Weights of a small GPT-style language model, trained from scratch on English Wikipedia.
Architecture: rotary positions, no biases in attention or MLP, untied embeddings.
MLP neurons of a small language model. Each row is named by its layer, matrix (down: output weights) and neuron, and shows model dimensions 192-383. Each number is 500 + 25 x the weight over its row's rms, rounded and kept within 0 to 999. Numbers have three digits each. A neuron's up and down rows have the sign that makes its largest values positive.
Before each neuron's rows is what it responds to, as a language model described it from the Wikipedia text at the highest values.

Description: Opening quote marks. Opening quotation marks and opening parentheses placed mid-sentence, often after a verb or preposition, as in encouraged to "write, classified as "scenic, League (8 teams.
L6.down574:418506500466488518480504499473510463516489517521491494515474495478511543538502494507516477515488501511503485526542530467501527520497529489504487487533508474476533521524501495474513499470482515500537470457499467486468493475522467502533516493488489504494492511492477468485511495491520446457480501523524505530493506495502528524460510506496478529510496496485519495507479491535469503503532517524492488483474509494492513540514509518495500483475541424501505468489485495500501517514488513493518483492511479498465444509496489489489531506498483521517497478506480566470519522466503478472

Description: Parenthetical closing punctuation. Commas and closing parentheses that end an inserted or trailing phrase mid-sentence, as in "on average," "leave of absence)" "in the district,".
L3.down2041:458487502520498480481466460533487495498511490470514494508509494499497522489486487487521517530541496522526476493496478528523501491480521497522482495501503483510520473509480494506500528461506466555489500487509500464460497456495531489478535494524490533474520496516522517515417500493503522488499482475544510549511511500514537457550514509447516536493466507513491420541543498504491514483538521442428460479482481529455495519493492515508480504554507481498522483547489448482526507494532505498503497533538520481540460496513455468471477491507476484493500540499486508522473502507523533464

Description: Slot before year entries. Table pipes, cell spaces and opening parentheses in wiki tables and lists, where a year comes next, e.g. "| 2001–02", "(1971)", "January 2019".
L6.down2059:552508486506494529518482493518526532522499501470499478491495462542474488469519485478502485496487467541506490498517481528479526491506502488494490493520486482539512486521507507508510477527468491503461520486470510495530518511488451524518553486476515528518508528525530498500516547504472502496475501495472502551526451514497459554547517487489510459501493554489461494520495494515506502476509515501440481527492501482484475466502490534497527473436511509479522496528528510513507536512484484477517510488507492526481529499500519483468528492486477484498497487505482459450472524506499516478

Description: Reference-field separators. Commas and pipes right after a name in structured entries, splitting it from a year, place or next field, e.g. "Reeve, 1865", "University Press, 2005".
L3.down957:499516498503501560498487504455514559499496485463527511520537514497531511520508484498506484457527509494497505507564510476463488460490527498477504513477540500555560465489463433504449528465520504503496474472491516486498507501484487500514486487492490497452482531512505469513514527482499503484491478478463480520511490500483517503456477508523510504505491552515491476525529486517520514506479501554523505464524463503492478524508521506521510480521476522491479551515518522492530461502525476502533497532466522461510536508459477447505525524509490517499465494534472475548463526491517466479

Description: Clause-continuing comma or and. Commas and "and" right after a completed clause or noun phrase, where the sentence continues, often in critics' review sentences (e.g. "called it a good value, describing", "original", and praised").
L5.down1657:432509487480510470493530512430492462485485487505522533471478496461471487507473483480487455547495514522505474508520521490541523503485480503480474518525507501487459489445531499549512541507482488526497518517512500531477487520508502494504506498475486487518486499495511514547497518493536527489522518504454464485482487530466493496482510513492510510503519514507490442472503503518544541536499448508522474492516473489475469526508498471513466491529480453547539527525512474475478493518475520500486554484499507492463500485497523527511509488454505503522519475523506469520521495534485467471

Description: Closing inserted phrases. Closing parentheses, closing quotes and commas that end an appositive or aside, such as Gudev, or (Republican), and pronouns opening a reported clause, such as says he.
L5.down497:457512497492510544492509516475502492483460526486517474499510480531522494549480447489532533488529493528476541525501486517550537530497490512498457493436504502521505516490516480483507500507526502482460480471524491453504494547497507507493546559496505500497449485499496540494493510494529480528483516492521521524500455531514536505511580485524499464515511505498511532501508506520441439494505471514477449496492515525527441508519508500495487500513513492518479526490498489503498491474499500471513490501546511530495498488504451508481503525482473504543525551498508465512468480497479532522

Description: Citation fields before dates. Separators and field tokens in citations, taxonomy authorities and tables, just before a year, date or number, e.g. "Powell, 1980", "(2016)", "New York:".
L5.down313:404507529534540472523496489536511483495470517477491519503507496440468501541469457521529517496490477522458509498533459471506490528540506510492464440511512500480486507461475495462496544490475542498494502520452464473488486501501537481499466449478477527510532530520511510465532512492505573505500520495473483532518512472532545496503499505469494490500485478567452508486542498489499540501456497527532507487516498474552503513532472513543476499474463532507483522510491474491506476503509462524522570457464499487527506522525529505494517508490493499532463519472506524498480498475512515491

Description: List-introducing colons. Colons and line breaks that close a lead-in line or == section heading right before a bulleted list or table, e.g. "include:", "the following townships:", "==Coaching staff==".
L5.down2099:506495523521505521525516500468532482510470523504466479504449497499487471464498496523489486438441487538508518537499500481468476522484483532499490496504540504520520455544507492487512500520508499491490487526456506485513496486554498485531494484504516452472513474522489508511542509539491460516489516490523480504493534495539500472437469510444488521511503532551450476528466481491494496504490500457482522542510477501498527495485503504521491491483512519508479464521468454469514481478489507498520480483466527504515531521466499479572483552497479502488495450495538485531498469507521525505

Description: Mid-sentence commas. Commas in running prose and lists, most strongly after a complete clause before and, but, including, or a participle, e.g. "film, stating".
L3.down552:385501520515464486478520508494551500516525475544487528464543511505480497503530521476470491531526536480493518465494521497519495479511480485499467475519488525505473505498493499475511501489488550481495498538496525516486533541490484473540490474496482475463493492498501521533493533515501517484461508528466484503509512467502536529534518525491551536492511492492503485495539493553503488509493490440574434522532461451512466546509468489513491461542479507549501498504489503499488483477517556546523512524510485516500507490490544482515503492496525476557505501521504485520535540495526499465

Description: List-introducing colons. Colons (and other punctuation or linking words) ending a clause that announces an itemized list, often after a number, e.g. "three kinds of delimiters:", "six strategies:", "divided into:".
L3.down1190:413526532563500458496539471487492528518530454565492475496524505512527483466507515514497502509453497538503514491506446499485492503462500520516498520483523526508464503550469488500484460500509446483463484476531494509480469499496487467528493526523503488517512537505514489550497517459546524536490517504518520524552507531515462535507509481519509513477539516491476548481516476450472517528455507511517471540467507517502510504485473501516573503501517527516419524501515500515490476500543525484486504466526534482518526480505487445485501505500470509514536465494555469530541495509481480516

Description: Opening quote marks. Opening double quotation marks (and some table-cell pipes) that begin a quoted title or name, e.g. episode "Miracles", album closer "Satellite".
L3.down1346:488531506539515525492497515528513485485504520487490471492508478511487521509493526511531488487486477495480471536475554507501568515527478503490470527568500498532502499492474500462533491505518500514504462497486516454419520488547466479501471541536524481464529515481522522508518515485528473446544489500508502464498507523470477518505498463499466497496503509475469487516501493520468479543487513492493479508484504520485533546499501521496457510484484484506469497509492491495503492498500476468538489533469501522446455541493528468512522476511521523505497505492489465478502542465511425479

Description: Opening quotation marks. Opening double-quote marks mid-sentence, just before scare-quoted words, titles or quotations, e.g. more sexually "advanced", as "taxi-driving; weakly other span-starting tokens like (, ===, non-, Z.
L5.down767:498476517511515498519477486488507482559523521532489502484480502529469510546493510526495481449477456497480449506497488472498500518488493481542472468548498462473515531495472484517554483447487479478521481516512493481477479500504476502478496519518515515458469504497507450533490525489530489455494507487515498489503553515501507529461520494553514504446506494507499523511440546471475513458516520496530482534488515503441467514496469474523488486506521494517494468543550509512553487475496470521500450507501513500508481508540510509515491488484460513475470487460512506545534501444511524455

Description: Table and block starts. Opening pipe of a wiki table's header row after a section heading (| Year, | Pos, | Party), plus line-ending tokens closing a row, paragraph or list item.
L3.down1648:451501499498485440524518547511479505494509504496505518492528530483490539528481487495512532491468470464519491522458500525494508492497541457492547524486521453468490472493494463511528474505490504516521513545528485465525484503496518516513498469520494490492508527458510496497495515497460477492527487474477470497471521533512501521491464481486549478515509469517500507458484533511496513453503527463466491495544497550508470457543530505517514487513513526501448518485519482511500474473520462479489515525481476466503511463487509484511514518508532511505494490500520478541498537434494528472

Description: Determiners after prepositions. Determiners and possessives (the, his, their, its) opening a noun phrase right after a preposition or verb, e.g. "around the world", "in his house".
L5.down242:382517514548533501512511473500545494459509486536484473494505496519522476489514509474498479500523576515539532516479519499468503504483442503493496453526546499522478497483537526518504436494467493511518513517491518467504478520503481474516480531501459497502432511497559459509491531540517538473507532466541531529519510527520506472521500502495474509487480471503504511486513489495495544517501449491470500528497492489469515513486510482513527458500509506497552504526493472497485533542504467481521484542507502539502484518506530480479501507513500495466516535496472509514508501494507487494

Description: Family-relation predictions. Words in biographies just before a spouse or children are named, such as and, has, their, had after "married" or "his wife".
L6.down2014:556487518480534504496531514458561461530461489525500503457518457490496510488515541409507501506516492519495503518496505494459527510495504498492490479476464485511533496474523496500504520497522461479497469498525501499535480492486475489520499490507463516504492520507566457495500513504526466526485498489519506542481538480496498503519509515501473474485526524499501532487525485446494523493485501498504521456479530481493570510498543479470515509421537526477475474491517515508521483544528527525507518504495503471526498478470492492490505494471435528496501522477490509501522501483515504516

Description: Main verb after subject. The main verb of a clause, or its first piece, right after its subject, to or an auxiliary, e.g. he considered, to try, which feature, pre-cedes.
L3.down1061:489474496471540516487480565496458501543443484541472535495502518514483543499402489533505523500498538455488482503477490479505529509468479533496487539547511481539482527504489502489511492489487520491475482538517560458480492502492489535514506508466516487459482493544502507484513507499468500482509504533492502542547501468447498492518525498464475539541451496514513466455478521553502482463464505466489483529550495526518509511482443541482507476523507470533485471488496489508462540497504483459524510474539543477516487484491491489518525493487483489487523488491474510532472504505473516460

Description: Pointer to following content. Prepositions like in, into, with and section-heading or sentence ends that introduce a table, list, book or volume next, e.g. depicted in, published in.
L6.down953:434467522503498532512521506458507554498518479512533545498523487501471511475502477475528498521543472512461501498458452492496497561453484527521544491448518444546447517490495500495524461528498513514450531476460513533516495452492462516511493470507506460486543489513499467490493501513527484508501461516496515477477533516532505531497511495494526537497533486486464503510523469513490493469526518532506449519495513495508494529499481495538521478519517536506518479534497457510524492558499474493527495540487488507497538521506488482521512527503482522513506511484520490487506422533505479470

Description: Table-start pipe. The opening pipe of a Wikipedia table header right after a caption line, mostly election results (| Party | Candidate), also seed/draw tables; weaker hits on list dashes, percent signs, and words after "but"/"and".
L5.down1406:510469485536494470511545503478540522497541500506486536497460518536494473538450525457505469506500512464515522462493492489493574529481499494480480538521490481504482492493540510485476503531522511539483505494459503490493474467510491535504493488527472492518507501510527487481521499492476440489538549534500488452537490498498503470487482455478488485527541530561550512522508475471518524492478519438515527516489530512501488504499518528476487491520509491533507522527481518477505486480487488531507532439497492512471529560492503511494481502503507527469510477485484487516469506449501518548

Description: Main verb awaiting object. Transitive verbs just after their subject, such as used, features, demonstrated, in expository prose; also prepositions like on and of, and digits in tables.
L6.down1891:486495492490470525521539527496529539495531512509488478490508538488519516480508467540440525472490481546515495514464504502475529530513546481537476496525520465487511500500503479543507457479511513485490503498516532514471520490492422448489529498469462524495532499543494479513479515443481466510467478471530515460566494519463534441491466513520484487483533470505486490431473536487485493506479537502500544508525469510501497504490496500463482514439492510492485507521479518515476513502510464471466515521475505482530473509463504487450490470490485494539465502483465514510528457495503486495

Description: Closing parenthetical punctuation. Closing brackets or quotes ending a parenthetical note after a name or title, usually in table cells or lists, as in (incumbent), (The Scar), (3).
L6.down132:413451510513517528513508539415498487531492495473549461490512492450480477558466510510492507545499536480505550523491509490483495552466520508482470477506528503506493497512506467519470453486520453532516496533525497524475517538540530540557521510530496501467453473522535521523493456499502471494490524518471465459511495525507451509476498528493480486490523480480519498514486531485482501458463448484505556497502507531497491490506490480501486535487487512540494510469523492523505515476529479463455530498519512515473550527474480490471525517530534513452495525503492504447497496533461545488

Description: Dates and places in biographical data. Tokens inside a person's date or place slot, such as the first digits of birth/death years (190 in 1906), c. before a year, in before a birthplace or death.
L3.down1770:503509509529468479526435493465485517522518503458512497508504482446514498473526495506498507492464501486502523467508500508483468468480505505509477470499478481534489520465525488521497523492543496513514506517481504494524529479510464459499473495505513471479517484530515549488511537522532516536505508504540518496508473496524491481444512461501518517530517493458523474524521509498492502511470485501479480508516517494504524502507512550475519505504530501484461541526489503481519505489462459527514481521493502477457497505495481502485488443515471490497461488518449472490463539497537467490

Description: Predicate after a subject. The verb, preposition or comma directly after a long subject noun phrase, e.g. indicated, led to, called for, noted that.
L5.down746:395473513503509519537521500545528459510500463508491512521512500474480510438470560503495490500492496508501500475473478482485487527496539495549495499497518488531482540469489469493481512492490518491515493539511481454493485551479520518488508465472508486471514460505532483469503475476482538495522481506527504469497504487502471482529509522519517487493508518513442511453507494513484527487511496490536502483511507495494471502524495507513481542464501427526502517503516525505492531463490488505488520486509463496505485506495513498474471513456487474480524466471518463454487508514518493494

Description: Link to second party. Connectives such as and, by, to, from, with that introduce the second entity of a comparison or relation, e.g. compared to, differs from, a paper by.
L6.down1531:497496476481491476504456467493501526478517541489542477493483474518487537521510481485463465489535473488512549478523502465527487458475494522510459490499503506493461515542493461516498495467496487497510473497508471502519497513475480526491477470514564475518460472517473498479532509523529536511515506542538520440514517496497493489471518541442485493499508514510480488498552473460492477535483523517524463509508500481487496524504500534506524477484486495499530480526518546541515519503501444516498493493516495436570502518499494536481497514506456455536479504521514496473498480555483515522

Description: Definite article before organizations. The word "the" before a named organization, party, team, chart or body, such as the party, the Texas Senate, the Billboard 200, plus blank table cells.
L6.down439:439527502485495509510500508471512499487460510509523487475475472442494485517458537514500469473510447506507486482544500499504520526527475474504497487530488503487479483525512548531488525508500494474484530499491506512461474524470523487526513525525544479528514495507517476546561519482457494444498501484520491536514482497489539537527465517538508492489512498509514491531520496476520536509502448475489447501488521550498454546470493481469492513515457539465514497494471500503483472467513512529477485553518495505499501464541497509477487508520536496479536529446485498514514493461475535500

Description: Possessive determiners and "head". Possessive words like his, her, their, my and 's that precede a noun about a person's family, body or work ("his wife", "her home"), plus "head" (head coach, headcount, bashed his head).
L3.down1539:472417481513478514505509477468491473476537494505502506513454449504468481508526520501484505523473493516460486445483481522508505518507467508456488528445502494469483491531487504488490472494523476512548513501497523458459500462505491508484510475524449501529507474483491470513468481482494499500491511522492517539519486526517542467507457488574490504494470528494520530454503479501483496534467517519458495504468514521478503500508542535480485512496537523487498521483510533476549466498491486452531524520510501514511458505536522465478504502501458495479531511459494499493548486466530519526